Part of a small language model's weights.
Size: 15 layers, width 512, 4 heads of 128, MLP 2048 tanh GELU.
Architecture: LayerNorm before each block, no biases in attention or MLP.
MLP neurons of a small language model. Each row is named by its layer, matrix (down: output weights) and neuron, and shows model dimensions 384-479. Each number is 500 + 40 x the weight over its row's rms, rounded and kept within 0 to 999. Numbers have three digits each.
Before each neuron's rows, "raises" lists the tokens whose logits its output raises most directly, leaving later layers aside.

raises: " injury", " coached", " coach", " team", " teams"
L4.down1660:452534519536480500491456547510547446514471510484517433459528499408597564479463490573498520459432463503494547415561533462467479485553447499530461438553518535447475492524508534511455465469497428526513492506468610526513535467505512491476449487549519505514499553505494469473448409508484584579

raises: " able", " involved", " born", " discovered", " released"
L3.down1:558492531511498433574539507501473537499476457494459539483462469450500479488546462486412511473508560529567505478575503470546538547488477530418536442525499582494459428509497474545477511502509523521595486436512474464531505573515463594521456522499527512479430510428485490537458537582506473472

raises: "ver", "for", "vis", "v", "aux"
L3.down1582:493451464487585460509480467582532559471525512556493523472482522487464464534457457405545419557511478439500483506456456526530520542501406553493469474566489578514531499493495493462463497514503554449496438537486425496528513541414467558464492463547510489489438528540509539488460546499459558406

raises: "'", "hip", "uch", " were", "inki"
L4.down95:499527517430490495540476502507477495571446533468484560430540549452580463473446475521492498528479447442485467478519488492538564485487580473480522520534433532487479468549525465550518552474492456487558515519549482487560492569500574590506517504437512566562460457478477474508540501433505426472

raises: "ies", "y", "les", "ie", "ys"
L4.down349:497486473459450542528517410487518527554510447484453531454432475427484437448545502486442453474487581545396474530547497571508496495495452467461427604565480464475469502503462536474441525513562473548527491399504524454514397500519518594477487464540452539525525482473537511492460471461530524463

raises: "where", "body", " longer", " other", "time"
L4.down867:586508437505475585531499528510531503440469469490496508489540523450522508446519566483414521494466517431528455467461543487512544515504629507524505448468546539523472506523452511466456516409504501486569537463490450476518538450516510476488488491427487521439512545466461500509508472466514527452

raises: "hip", " are", " were", " themselves", " include"
L3.down617:474505479469478494507454507509470519510482549473433542474561501506532514477477462544506508535435410481489488491565430507530551466527582442482510498548468482493445456529544463536503494455478502542504496499568512456535445598473638601513514535490488544565444525507541427530487490395475420491

raises: "uck", "anded", "ands", "ady", "iggs"
L3.down1598:558568499473527511480494498521511475505521545540526501497518459488590488487505537482571510492486422498486567468483499436470527472491504432555509526618527552516529497516479466467507528521497484492508430460518496523476549521517490541558404559454459474475433480464513510517459540420523467517

raises: "hip", "hire", " are", " were", " include"
L4.down410:497551521475415500499519520442452489457503589468423547519575549515502500553517481567521493562451436507447529511558424520511533490512568443492535515544477474515493497501542482522525469463477510558530539496588517429484452560449589539545504544468571500547501561474503463507474520425517423492